Weights of a small GPT-style language model, trained from scratch on English Wikipedia: width 768.
MLP neurons of a small language model. Each row is named by its layer, matrix (gate and up: input weights) and neuron, and shows model dimensions 64-159. Each number is 500 + 25 x the weight over its row's rms, rounded and kept within 0 to 999. Numbers have three digits each. A neuron's up and down rows have the sign that makes its largest values positive.
After each neuron's rows, "fires on" lists the tokens most often at its 100 highest values on Wikipedia text that the model never trained on.

L2.gate1169:505523542546457513524494541509498551501484499505506461470509506490513528520473535495547530485515530460551494507499529522488527511475516504527482498516489467548468546496524515492488523518503506498505481476525487496485517431490489498449438495489498506513475452488496486472471531449517506492
L2.up1169:530480515508498553480510508509541518526486511496528504497491488475512471475534518456524512567516506493467516512520494499520533545499547483523539498525549503483540456529495464507517509463500517518468537527487474456512539516509522522479506526507486497521469506493504487507531522497538490466
fires on: "–", "100", " to"

L2.gate1985:492482445484532506505486523507474489505498519478527505533498459517478498534508476478509506474502500516517493499464544533417484462518479509521507516502473501528509516498526495502537507511463508542470529523470519516519506570498502519504534527457462552485530495505511515562465494502491504539
L2.up1985:493476486515510512471506535502484492441502502472546498487528519507469472523466501458480530518429479490462523523451473490496496447479480493490484503510513522513501458484499502473516501485495519484473466516469501522485448461467486516475518457505470509464467497474493513492504479484480485513
fires on: ".", "h", "it", "ish"

L2.gate718:449533560500470466504550512457531486449497521505530499492507516496532480496493501487518545555547498475523526536517508506442538504511486493557479480484520488544511513518531495485515524461527528482467502489495498490452495465551502538502486516512513538501492505472536447498497536489473499556
L2.up718:531530453520468499492504546490515489497519526494466516465519519484458504485482477503484487534502534488484498510506503488493504534514508509501486512509531491512537499458500503501540523466506509521492498491490504512527505496548514507510538545524549508481462464507480521457523511586492447461
fires on: " dis", "1", "2", "–", "v", "ly"

L4.gate1844:503523483514498506501521526402492529506507496513492543537509504494484497514492489496495522497526466512493511507445539496494496511478476499478483463475500483500569498509503475493493520519519525471514492491517482474450473526528502494491469491511464478512544498504551497498505514468520482517
L4.up1844:466466574484513515480490476493480523521490511517464510542503484490471468452518501515503509503492520484495467499526505464517452493481496496483498506494498498489463513479499499520493499518524505529459503487495495498522453463514458491495471496470516507582475495491488509503462522551485469460
fires on: " (", "1", "2", ", ", "–", "\" ("

L2.gate867:473457523500506486527496535498488453484472521507470499499541518562491517530529474498497474495529478488512463496536475483516509512465510506494491496481447493499559480492496476534520494538464490510503540525527431485486470484524492560437498477505497499473532485498476492511493479493499514510
L2.up867:492462511517500510506513545494494439517480529506517482548522513525472501487510490529478509506530438505530478452517499499480499486487510486469490523504468463495554499469495481525511477522502480495505496505515463513497473478506519540464528529519489494472562501477455510497486507506523509538
fires on: "\n", "\n\n"

L2.gate376:493492449436485531506498468471484534520458510485532531504524507511507505513532518453521477551502508524493489488476481503514543529558466484532494517508474543519483505479525487482466518463497538496493471511498473501496528515568487509472516531503499511489501489541552464544471480475552508438
L2.up376:502506503506544511532479506459482472476520502515472525514474528517555459520472515543498495527481464501536519481557488523461529502477470463508452502475508444489541509514502476473489525478518551497517517502527496495526515527504513515495514477534489475512475511496513502572466482511483530498
fires on: "–", "/", "-", "-C", "st", " dis"

L4.gate847:504496469514493487476521532503468524490477539462428530451522534479506485488483521454503518495514484511478489481450486503467537480479539516450490508472493514486504464504481499451480514471483512481506529466483522492484524481529559518506486500480499520519510540527478519496489538478474483498
L4.up847:491483498454470497529503482519523515511517489460509447487489496498465507536467461508575438550510507496510501504481527448510488515493508483478484508497472472494494505507508518535493464500561524504501464536485455463502467513523508484481490466501527509496493507491489536548503472510477504496
fires on: " |", "-", "in"

L4.gate765:550520505460525506460506547517475490489491497498494461482522531480476501514580468473505518510501487487506499516505455560559486535476544553480528480463515526492482478511513471520487485538485545543518477473459504446462488499516534461509521535486505545498511499533507487529597504474475511521
L4.up765:508529473527496488488520490475501472531543537534484484509493471500509497489530520553520480503500524523510462526456505497471474488519482488486514502514523487491506515471508528487496492498491462460559560528516464502489445524544456500496517488497469465497498460537529495504495498509455510470
fires on: "\n", ";", "\""

L4.gate968:509467506529532496510494502484538473503495467486481490493522522511504480500478509501471490526516499489496480497518470479489531525477466510495470519442532526513501499503492497505471490510481495515483496484479531524529513523514452532493520515487517483474474471485515517483503462518515482491
L4.up968:505523530551443481493475481491492514486537436524510543501492516487491460539481501517504522525491522490542561506480483499524504455467490490449472452521493479525477453498498477490511499515494486485497532500481494492466505487506478528540497485521490465501548500465489512536453510493503480520
fires on: "2", " | ", " (", ",", "| ", "1"

L2.gate1299:475554429490483502498426477498493520495470490535522471553498495566477517501547517535506505511497508477417531493505525499527494484477480452523503497508529493478505507487472472544521519495480489508483534496514509528483461476500511529507479466487514536482445486483517504486482475514484513498
L2.up1299:458494530492505460495500529433522518484503538511494486519481502515509527480507499500497463450500472513523465506442504505498514543509518525481524470482465535490512513529507518551518520449506541517502521447488501493474532543512490507524484469517491512477497528531516504473471486482511429480
fires on: "1", "2"

L4.gate971:507531512508470537455494494540527485536465504478516480474541494535533478503494483536510461505485547493480498504486514448512538472507502503486476506483533513497500489523546501554505513499468464467474486496486528471493479551518511503538523474465451528498499478522512584513528484537564507532
L4.up971:488474507555531481518489518484509467504502525510469473504505502567499458545513474504522505477488469500483525517493457475513518431488536483481463488477435528496520516492519529525508501510524474477489483535486511473508519514475458500502503480512479448503488460477475500497507538476459519516
fires on: ".", ",", "1", "0", "2", "–"

L4.gate614:513476541470522522531504496535514482488475531522514447489508542538533514525532489508495499534540522505476496463527510464512483515501466522516537521472498517545490483456471502482512513508487542534487502498498456534531521511494515494537496475496495480490505484493501505535491482488526508474
L4.up614:534475535566478529508494491520496499462469492462517480503495508485506535475523546462528480495476456486554459513445484519490501476505502479480575506534495493478487518507490498489482508481486477500454475468470527483524535538533471490487542512514520530523531554572500535485500502479490515531
fires on: "–", " | ", " | +"

L4.gate1364:473477499490479493501514539499523524516495508494494471513505565513543475528505478466450491515496546490547483510484476481489497486486556512497502503505535518499507521478484501534536482503462497511478533548510519506489473471461488507470487476477493431555540513511494532512546532495496497471
L4.up1364:512469507484577507501462489558546442492489467499480486521503532463501510499505522485490525478503469481475522527561488508473515507498520510536497502489538510453502506480506492481532510496478488510464474474492554490496499468492555484491476535512520518489492518440503509513538482484522495475
fires on: "\n", " | "

L2.gate118:520503481496478499490515546526483532501492487481505473467537486515491517508482497519471536448521510488497475520473474522475493489513513495448530507484495462490504507503535489466496496560499478508487460515516498458561451481544511516510496486514460468484456525500452528510501523562473491532
L2.up118:496446470506517491496485476484532505532521498516482480503506547513509486501511482536541542495472533522507536553432522510494493503529483483507479494460473478556497478514512492525491482477444548489488491538487479534478520453487479519528495515519474508500533487497503531531512518471502522453
fires on: " | ", " that", "0", " this", " his", " these"

L4.gate1829:508506483486520491524516520508523477482509527489474509493510461479492486468521506508481527549535507505523478513536462504520497542517496522509529474531516489508548509468490508468520490542482469431505504485484494535470477492478499477524499485487483521505493525500517514498495472524540462466
L4.up1829:507478517485514482550531433495521453517489528488484531470514507479498491490488516481498496481479545478529471488434509497480500484525491500493526499492491501473532505485514524537511494521489499545507515533521480560502542477523524494507516533480491541473518455492514521506490491496500489483
fires on: " (", "s (", "\" (", "a (", "o ("

L4.gate966:512522488508527490506469484520501490502445497479478503498525468467503543472533467502508488471485483475488541486520492498515530471530476525489486480544519502509511521505467514523489486491470530502519489490447498528455514489486476497492512499510506507462519506519491506519502490473484513524
L4.up966:494516472516462470521480507541503528485492519472473522517529521495494481511489496541502513537474504517535510546487474475491497509479528470494530487522463507519524497490541490527512483526487500461511553524494512483485507531480519529519471531495525527499486494441475512496502492531533496497
fires on: "2", "1", "–", "elugu"

L4.gate996:484501451522467451519476469491487424463523510503488519445524513490459531492514489490482440531459490445528489537448463483490457540493422512518517523495522486528511502491486527502493470488486484480502530533505460492537468515514453482504481449496501487487486515515481521491461524512531484521
L4.up996:498531508443514482503470480512484483467487544533507518507508481544521527518524458553516519473506522476510438512529529507542517516493454521487498552540524462513500545484478500521473508510476491526510489470544531529496506480492477528477502496455513515476520448495530502491472489524503523509
fires on: "2", " st", "pro"

L2.gate472:493535488541488474486565496507502489527522498469468535465513526536481495534503484501496509475464503505513520499508499499509510489482470516474505511493460526481530508536475489513528415506463520485472499481500522535487545472555493521519504559513467442504496519525512508497483472518528484444
L2.up472:502488491502538542508480487483527492531511519514500507519465487502526521545525520472516503505509479475469517500468495498490490510507472489480516501477465499473545454479457469505519508459511499508483524486502516540471502514472451492477501481511502478472538527458523509562469477518468528509
fires on: "2", ", ", "1", " to ", " to"

L4.gate1603:517548476469498498512496536551500481422497505470473479488491495496449556470481521476463472503470517470498486472503544519514544483477444539534475505453479445493504526536460501497509448492474470501488489505499506491488484496483481498463531501483512528496511465528454473543503479506474514456
L4.up1603:457507483491465516510463465499488490489492498487471531482517472503512470497506544474480540478505489486505510458485544514511534494504491495545499490464481523484499514497537488516481477550452489486468483488474528458516505489508478472496468486498525503500515476501523524489507470506503505451
fires on: ", N", ": N", "- N", "N", " in N", " of N"

L4.gate1278:454454501526540448515514465483517462477450473484495489504533516506482466541477526483487484493511485483508511554483493539511500500478476486509479507500508493534481501487486474520513459515544474502493513430540463481554440492559513496496464477465473508504488535513518523498452459542478469474
L4.up1278:515509484506482509525515507488482492497530548544466441502502503492486474507511494582458486494498499519489479539570511522475490478433534498500486499538534479477567536516550476467532528521479480509467481511524492488464458515514502570460461542492464509500480501503464484514490510558461447504
fires on: "\n", "2"

L4.gate1159:500519471509509480516504518498499508469519514492485497444505547511471521538540536511482466475501530486494490477485485502488556450489497499500489527501504492457502503467492510495514537471472482529490521495473502503516474498505469484526463478450510502508494457504529509509491453463554512517
L4.up1159:502543515498440515500445512491535526472482517494485531523577437490494489493474522498521469480511521497491527529522498474503493484522472515488490503491530513503473520418477524501491495482488483522479534490505522512488496547504477490494492469485459529484521530453525545518512501471536495499
fires on: " A", ", A", "- A", " of A", "A"

L4.gate1837:491466496486510530483494495499484481490496522540495515552476511508558466509493473486493507494519527484524515489474533544493524531509536491513534483469531539501466501510492556516530473475479531511478507525497510505487462491512501475461524503496524489547487492488457496512490520527523504506
L4.up1837:569520516522518487457495493467496514471531455512497473463497510485483481518556485498514505515502466475470518557534441478484499504509489482469484514462497530503495489496506495565501535522471495494443437495517501440547495518506489572505511514494524510516490505462477454471525502520483498545
fires on: "\n", " | "

L4.gate337:474571486473538481537465481474499525477524493544483493534496459501532507500521484464490495485442513508545512454510488467529492492479489513527518516491514533467436514512478462486429479539543455499495485508531513514480536526454518495488530524464445499471468525517475468554441489486509485500
L4.up337:510502467506494507536459529513503506518523501509437495508487541445521528509489471467497521486541500500501501474501491540471496503448507552510522520476497495490492485493522513483496522471500472491520522506476498532470527479492499471496528460563526534458496516473475468457485464458453485535
fires on: "==", " ===", " ==", "===", " ="

L4.gate1692:436517486499497500511477494536513527501477473470452500510495531483465441496479489505475502526492509501533470489512514490448477479528499495488555514520462540504475482493502439535458499513516529484530490491487499496528521516549494504487511513479522489532530482541524497400464506543516547494
L4.up1692:475505484469526518505443508502525521515494511504520563530559466493523517536531478510465471490508535472492494505538504497498494524476512508493517482559469513497503546463480491554481472522490517474508524514519469537509528508486494518501554531471513474556552489497528485493492512519497522529
fires on: " Am", "am", " Em", "2", " am", "em"

L4.gate360:471456516488480501478511505492508488516464507511459534469475479526437511501517476479522497523496515500510538494476517523529485504476547531522497478460517470507490467496450475458521469526490477484502492526480481533501497481517437493514480517512495474518487493510496512494450523530495485541
L4.up360:507530494490501468534518512486506506515499511476502457500547515499497502518517453513470499498505475487553504494500502492525499476492481524530503502529512479516523520516498468516537478520488495517509521531482478485485452529433493492500517509489492488535492538574488483461505511534480492516
fires on: "′", ":", " is", "'s"

L2.gate312:551521476458491469490494490528533501492491483461499507519522477484569487530493501476493482503496548493497465476483484524472530503544505522481504489512472571492500478450478473531556537549477501485477499529498536483529524516492550475517500491504435515492451522549516517448522523508513526500
L2.up312:525452499513459533531504492503510488531462486489488495487537475513497462537508534497528478486479513478459490592482538488470477496516503536503489516466463503504535532499494472474521548522514472487503534483506520505472507506536491493519519568529495530471520513476510506487539525495489511482
fires on: "\n"

L4.gate1970:483518475524481474504515472541501484489467479584484493490506503460487506493519507506497518542509532456520497471520496524475503499485486507485484511507495488512504478485489495462512485495488503529477489465528530515520494491472506534512484520503513482441495469506522485493503510508474500455
L4.up1970:475505525493510510448496511504513500494499532503476484477495540497505504497530456526545512478546484526487476479501501502490488539563458502512571492504482494464493477482532518462519428508470512488507491494476482483533496504547499517477490525531553492533484493516513493501522498546478480463
fires on: "–", " to ", "-"

L2.gate1102:478470532497511545539468545510491456497476524503485526473543523520510515496515499479474512456547521507502494472503493469488515500453495512531480527511456493560573490455535498564515526488467489480478522518562510514464491525522490517478505506513504516476535475502480463478516490495500499509
L2.up1102:492531522497528477498498477489488497500512491482483510485491493504538506493461533484481487511488554494481510495479511510509486470511505519555464479543517491508457515551546501495500498471525486469513487483525572520518526483474476483539490503471478501518440517531529500486500505484470495481
fires on: " As", " in", "S.", " In", "f", "g"

L2.gate775:511511482450497473517495498505485514494515536503489514524499498515494480545511463478536546481560518491479445489469525488540526490497546526507528511486521497508524478504468513503540550511467497522477508481517512491481491484512528490480506464500496551500515461504495463541484532527540452505
L2.up775:533490464468467525481491489489475482501515527523500502496539440473485478504526440516483471496518497476488533474498457483515489477525499496482531533486497485512526519490485471491484523498481468526488542517484470523488480523526543505503546499483484494488538499500439506455519514487503510439
fires on: "\n"

L2.gate1720:507518500496485494501557501519467542489507495483458478529462530491537522492514480501460506531513504468464481535522495458534477477469517517508519475488488518516523515509477447521489522568491459581529464475545486520490483501525513516516517460485507478510476499521460525480514496507489485492
L2.up1720:466504468519503528481514463546529506466516489524464489530509529489527553464464542518519496537501469502510481484541488489456488481507469500516534492479474494462471523484526507498493461513503486511478465540483498483520457498474459532523498481466489524494492501550489567461472536542515467530
fires on: " | ", ",", "4", "3"

L4.gate895:516508492508490493493517481499501534453458473517463529469522476516525465497504517499506490484471475494559496509516474495472488513517490479480470478479461515531453487497487502452511514443482502493454503516493521458467488487514497456475475515469496536509496539461520495516528524526476518519
L4.up895:478460515509477467513495531461488512507502499500523495511529496464494520516528524481486511462535488517533494490518559483468520493493462489479513485497496489514505483471494503531511537510490518438516489526491458512504471506490492490487490493479528531486534501504558528514457503518462509481
fires on: " | ", "1", " | A", " |", " | W", " | I"

L4.gate1149:513531476488443505526485489540527508477482472483462537492481501524532499506490507484502463485533497476512476496517456524545513484503470537507487476482521484527508480499474482484469529493417478535511551503461529511526468472525530508526469482494511514520490497521496492510477448506533475465
L4.up1149:471528497474533467495489477520443469468518520481484502514478505526494502506518520485530487531512497492524523500528494515483473511481475450486485470491480492505484536450523553476475473517496518475482444495468523492475488488509479504456485493492521482480500508460513505499530501454531555503
fires on: " |", "-"

L4.gate505:500458459485503489507482471488448520499506512524515503473484492504509500501528497539563516480503540503487532533501493482472517495488507513513485481505538509511526529483474506472510518504481529486524535544548481474490491486471551520464490507508513518467492496527480435527493497479517519485
L4.up505:483515515526490503484477493519472536502524554527467504512479551537507474517516508520490520521480509487477512491532509522495495528512480486456511497478474535502499477521517533481522489526506509493508481529500484508533509518519511531525504526492499472492512494506490483487508472519494481456
fires on: "–", "S", "A", "-", "O"

L2.gate636:504489465458494495477477442500486509515468503529517488500534451462480516523502507468472498532468510481488449481489480463516479539459531492535512530507523512483494480524503497523524539507479492514463502473573505497513537493497507513484473491518499495487446456538483501491505487483494462548
L2.up636:485484481520494506501493472527488513500474492510543482464479516490509480477487489491462524513485510529517480507478499497527485550510487507489553520498514541505519535472495533561515500456523472514498514490479475529490493508470497483495538498507503519494526469500471504449489466467478465509
fires on: "2", "1", "\n\n", "en"

L2.gate165:514528487505487486479510455549512522508477504489462466509546520480467476482468512469486452477492500478490496528508513512531485480520466514503479515520476510506474453555514506494503514481465471544469539494497499485498521488467511502469531519439518515518486505466462519450475462469498484515
L2.up165:518467485447501540517455487483483497526512548529523533470505476495482479471503491488510514463509528518464485493549475501474505529490472505478492496463498480488481484514510531468486522479503510502481482506529465468509507473523502493430500478494481494491489497527537445504518514474535470487
fires on: " with", " side", " of", "\n\n", " for", " club"

L4.gate767:462498504482478472532474503497522483459507475522453500519518501518526523510470475493481512514519493469510480494548490539517510488435464520500492540471496513458509523492485469510539475534488480502492475538509480457494518505523478520480479485488505523494489515510504487479456531501494476503
L4.up767:546532489442493492497547454532455470521504533499477532480515529493457471508538493557518468473495493505469518496534465457505521486550498495492541499531468498484489512480479468496454500488481480481476469491522531509516568493507508492486492496488473514481535491464520532515509469498460480479
fires on: "\n"

L4.gate1818:500513529439471469493545514449466531477523472511478507500503540520467514530481462498548490524448479471522483490472486501500480459490493522490494542471528498501488523477478497485511510485539490510498445538511486516490494528477540447445509543504480533521497490533508495526485535508478513513
L4.up1818:485525490495478484514486553506557478495461546472440529475511523465456509531514501487478559482478511488529508503512517497481503468519490471531534526503495506540484531506472489507536489491467478494466508508527521487508461509548521513527488503489508555505498512489540507485476500509510506512
fires on: " to", "25", ":", " is", " was"

L4.gate1651:501516503500506476495493488515481477584507491507475515493498492530523482486509487480548506482475468491467532522485507508462481527491520548496501497485509515543505489491474513482532494522465555483474509494505477536468483481473511485488493513522458495526440496510484467481523493494482530488
L4.up1651:484488490529493477460478529473480538511451524527500487489503448517493561476512462487495474504497549469499517525494548495490486445451538490548481515536498473489497529510504501519491459488533525474519494526521499470533473511535503456482479512476473561572476489470522516497488527516481497562
fires on: ",", ":", " (", ") | "

L4.gate751:488493508498511467476506550475499509478469521519515509483517488495503487563486514521519472463477538522488509497515503472469502506539464518515489495533528490512516519505551492503506479495510485515490499510516458485573486494520511509536478539519512555471480509489491537495506539523461475486
L4.up751:470504524526528495464503520530524514480470539498527491488500523520535528504478486498501501472466483491551528519524525503477515501519502517486495473494491510507447514498466546522483542494509491512489464512500532498500511446520553567503521509553466508509453507489506519496440491491513499565
fires on: " | ", ".", "1", "0"

L4.gate1228:530489524497491536485505509493438523479480545491519483476503490515506487481495484513487472487480505509492519488509497494493523517496526492513525513466461482518553539444506515475463486515469513505512507493515479479444482483523476534502515512560525454468491505500509526469516516490500445447
L4.up1228:480525489510522490502503511463517474483513502529489543499461495483500527488523522491518548495496506505500470534523553493518518471479540484529522432532499533511505486544436523503450494544550485468516479479455506502488503477525532549540515498525516559481556510512466486492511484499511511575
fires on: " Al", " al", ", al", ", Al", "Al", "l"

L4.gate1796:513481453503500529497502481560486501501509481512507499504532502523521517492542444469477497511508538488515514504471451456495489516486495516511537544533515486492510481573474506488530517480495480534461526516567474496480497521510497539516500491511509542491489496494509492518477489503522491496
L4.up1796:449492509442504509507475533507503493492514488431524515474490468553508485539522504476519508449505467477511545538519519477510496465462456535519458497479527492510489510474476483494482530514516484473502502485544508481544526505475462505463497510522461471469484516490473536499473525498482505505
fires on: "2", ", ", "1", " in ", "s, "

L4.gate1386:506471489491510491484503502460490465463509525468510495497510502493524529530495453487511485533486513489468502490541493443495451488486502478508495498487485521510456479550488507487505478524546518514482546530475487509517452471506487522487477471514514507522494484535501485531470490520484489499
L4.up1386:487511490529484495489535481511513540518485520522474515564468493498532508476486516493483530511501528509466505458516482469493509503484478501466546490478499512513514470492488516459496526488487495495541459469474535534518496507522472513487453499514518490508533551539508516479519528498500484476
fires on: ".", "0", " | ", "2", "1", "3"

L4.gate1292:484488496520491493492486458461469467511526491483501502497501482569447487525508507496453464520476498442519511506518466443513514464511527509509518518498474515490481507523478519476485476510485561479496528448454494453524504471518558510475497502499520477473450505505473548452535531514519488455
L4.up1292:523472503498568506474531502501515500490527494495486535469469462446493488512479478490492506456518538484559518501515540477488510499453520476504541464489474506485528517504512485510523491491501475541512519506474519507460509503487451526504511478494589488511513441529497483493506539500531477464
fires on: " Le", " Be", " ne", " | Le", " me"

L4.gate224:466497484486481521492486470452516504494556501523517500517550514466463483500477470481500511472519494468526498500462511463483490510500490531479537467503528542471514481517578529502492558488504520547488540514484505484479532537471512506509514517518483484490521471518518445467480480512511467491
L4.up224:489498474506529512501498463487571482560505516505534495522489462477514521489500462467502502458500498480502491515501474487546512495505526498503499519502528469465522473491486505518499522524446478436503524503481486493508536525520489514483492530469507464524560517499495522501561517543528482503
fires on: "l", "===", "ch", " Bh", "h"

L2.gate95:534535486489500491524488494495504505498472537535512493501548525482545517521483458519485470459519513438531513529503466498493527484491504512501481497538493518483518488522464543511469474500464453499498497502541460500517559524484543490517516452484504516467441503509498496496487489504476483522
L2.up95:479483531489460503489501488514479501482499516525490533529498532486505461478530467487536518513493516487525512500540450486493536450509539532494471537526533532532480533513444521534485522472469509510461493457515461479505525489549495481507492468513483540494455492490443492544460496554524477513
fires on: " | ", "0", " of", " side", " of the", " club"

L2.gate512:459511476490514442481475511511485512525491546505474478501463495498514535491495508503480532470493524440493528539492442488517506479477537517509554500504511539482487517503547500476488474517478516504494504521551487454546531502495499495503503476494452534470476479510481494461435498518443500515
L2.up512:483464501512485479495509487473493475541522483502497514528486535487536483458464495492528540481499517513518482484491525534458492489501493442483476532494525495446474499484539485487531514511471474430514525532490524498516491542497498475478532518488473498534495479474500521494464488521506503480
fires on: " =", " was", " has", " is", "==", " ==="

L4.gate1739:516496501471510518513521478507481485521527506530494496494513509543571550508520469512526521467518493507524508513477490496497555525490540489489492461469538507494502506527450519497486523520485515479480536503496464512529481480467511502535527463450480503458489496550538541507563471472452499517
L4.up1739:513483472456490461492475535499505445483445468423499473522494503513510469517456484480490484507506497522485531489452525521473473463529515476468517508492472511467502517467515504523509489488491510490473500521502511468516527544512504464495500489454529490470454499478445508512521500488519532527
fires on: " |", " |  |", " |  |  |", "\n", " |  | "

L2.gate26:478531498500496523497505515476442512489502497506506481520508514498497494502531517454492518470476547476489459457470556505475518524477462514490514462494542484474533526480503525500470531512491534522468510503506510492507497516520507538505525532509495490554497525476535468497469495511516483514
L2.up26:471526561467492484536452513507471516489485491500506422498502483538469509486514500465529539507499530486496499517504455467540464524510529490530484479479494520494525530517481513514523512524528534476502495519458475525525483506574508473508509461501531457476533513482469471560545501468506442499
fires on: "–", "ari", "2", " Nacional", " left", "==="

L4.gate1346:516485511475482480495491468488529573473512502487532474475507522494502503494483454483516522500554456523504512542468465480510498533460536518526489487464504540488510483533477473547519559539464498516530490523475498484554516509498548478490463494526495503424447524494481473475477513488522440508
L4.up1346:484547501485541514491530510499513506532492509497503505482515471468517454533511490481509459530517497481497537537514514486523508512482502530482528504413465486497502511516517525509489493469505501555473494528440510500515511473515487501500548479507540518517533455523527488513466457481516504464
fires on: " m", "/", "\n", " and m", " the m", " a m"

L2.gate1952:485488460527494518483490529487505493478492495504519520482532514496499483511500507512476484495511530435525449524490456506494501491516490550523516511486503545560513448539491498496486509505513513531509499532489512493477507489462481543444482547506485528486479548481493515501466520475497476451
L2.up1952:524502497465499527498474447407508488522492510515492481509535518492492449495480489480490505458451507446491466509544512485466497502487525476493503500509502510436517500484485473513444512521512469485463541507511552498482518524487485494482480505518548503472479497528530507513497524517494506514
fires on: "l", "st", "h", "th", "s", "at"

L4.gate1622:523439451471522528496511499499528518497514476511485482518545522517477469513443457494505491492523510518528510495460498487520523514512491498467513471496494517510490483520536499478460500525507469469544536478500492509526493527502526515472529513483503510498499455491503483479444517539514482534
L4.up1622:500515491533499514507509488478466493501521503494511492503489520542528480490487524448532501477513516474506533531527506518512524482558495462537494502477500495496509464522494477478488487507491468497521489504501471503492520502474508506502470487492480507506463485471499503519460514468458519468
fires on: "2", "1", "ot", "3", "5"

L2.gate1366:491463509505509520454515516465505470467552555536507507510491483514498462498527485472498512517494542521457451509504550547493519499467496511509486521520446487449490519463452502507495494500494479496470546506475477501430482489529503529449473480486527534479523479568507508462528506523497486493
L2.up1366:488505486487500417506484492472513469534484483438454519530463473513478512493506496510521492548485458497506489485495508494491478523517472513529493530469472484472552541478520478480508466436488468503505525514481496546511458509515505502456470482514515518531527480485505558524516543505501470449
fires on: " They", " |", " |  |", ") |", " they", "|  |"

L4.gate2001:487498456478518464480534478474502526473521499475472496515526565508490454516480521503510461434496514496537510488509491512492526558458478493489506506478476454495530463525509468517487491488470493523502542496501518534525458476517467512479520511496480531489503468497538523486505464526493484494
L4.up2001:564491472514486435520486536478494490499482511484516451500525551455541472526542530540496474452483546412521514466532536515487494474478508488493474515467530466522518483480489486480468498522489486474500491501454496467483495480490466510456529481532508514492461446511487462515509519489494541522
fires on: " that", " this", " This", " That", " In this"

L4.gate369:496517471492493469465473529525508483428485526479466489459530485492474506477462528460499516532471473501515525497474527547489532493530490481491517530480522466504482471513497490460512483505503463496507500546481514542503511483532520497547494503507463494511515516530468519482494501487524516512
L4.up369:496514493485536487498534502458474498482483497482487511462444488496444479500490496484497477472501467534480473488457500510501465513514544515506504493453483463512466540567508513472493495506502514504473454507474518475476500489466463480462485460454526476491524490478524475501471507522497490476
fires on: " N", ", N", " United", " born", " of N"

L2.gate1665:492465479507491442532483504499518524494491501493555498522509478534480517516472527481493483503484495525508493539492496485513521495455495533523541531470539511508471498486512471459506533510516476547462484500478505515490477501485494513513490523479495470475541482498471474501484489469508508516
L2.up1665:507500495480528494492526533469493468435497541500516490545501508527514460538506546499501503454468485472501526523486502462448514514549518504532494502478520523473538489483497442485500500464470508525524448517484518565496473549500523490509522485496486513519531494522483487455485506466462483477
fires on: "ac", "c", "ag", "ub", "f", "as"

L2.gate1309:491522461495471497526466484525474528523439495451520530507536500516508535558526475499481499523465552457528466497506470468493540495458527530484520529475503509518464440484510490511480469480498537504471469506562494487549499473472531497464523498484533525524527493506526548480518496535510521527
L2.up1309:481465520495492493485526488456515490469487540530449500479512518496504535444518480498452505475515513473464478491480450495490477501526519507507498502510530520515504522438494518430521533466534527485504469506545489485499479516511508477510479496491505506502521465521484486482488502520508480516
fires on: " |  | ", " are", " is", " |  |  |  |", " was"

L4.gate788:491482460474522486513522502509499487504483526490504496479475492533540495485469454493531499496533487492530520479521538507506518493486512472469484512536489515523504483502466504508549514496493476512486501505481517522475481537508508521545511472474470509510416457543468541500520460509497496511
L4.up788:462470452520455535516495521478524504471480490494451491470475477517500531505485501516507485487511496439550512536456449497481523492494530480482538511546508541494473477481482465517497521525513495501492473480511521546462493518529518510489473541497491517512447500523510531538481487491534529533
fires on: " | ", ".", ",", ") | ", "–"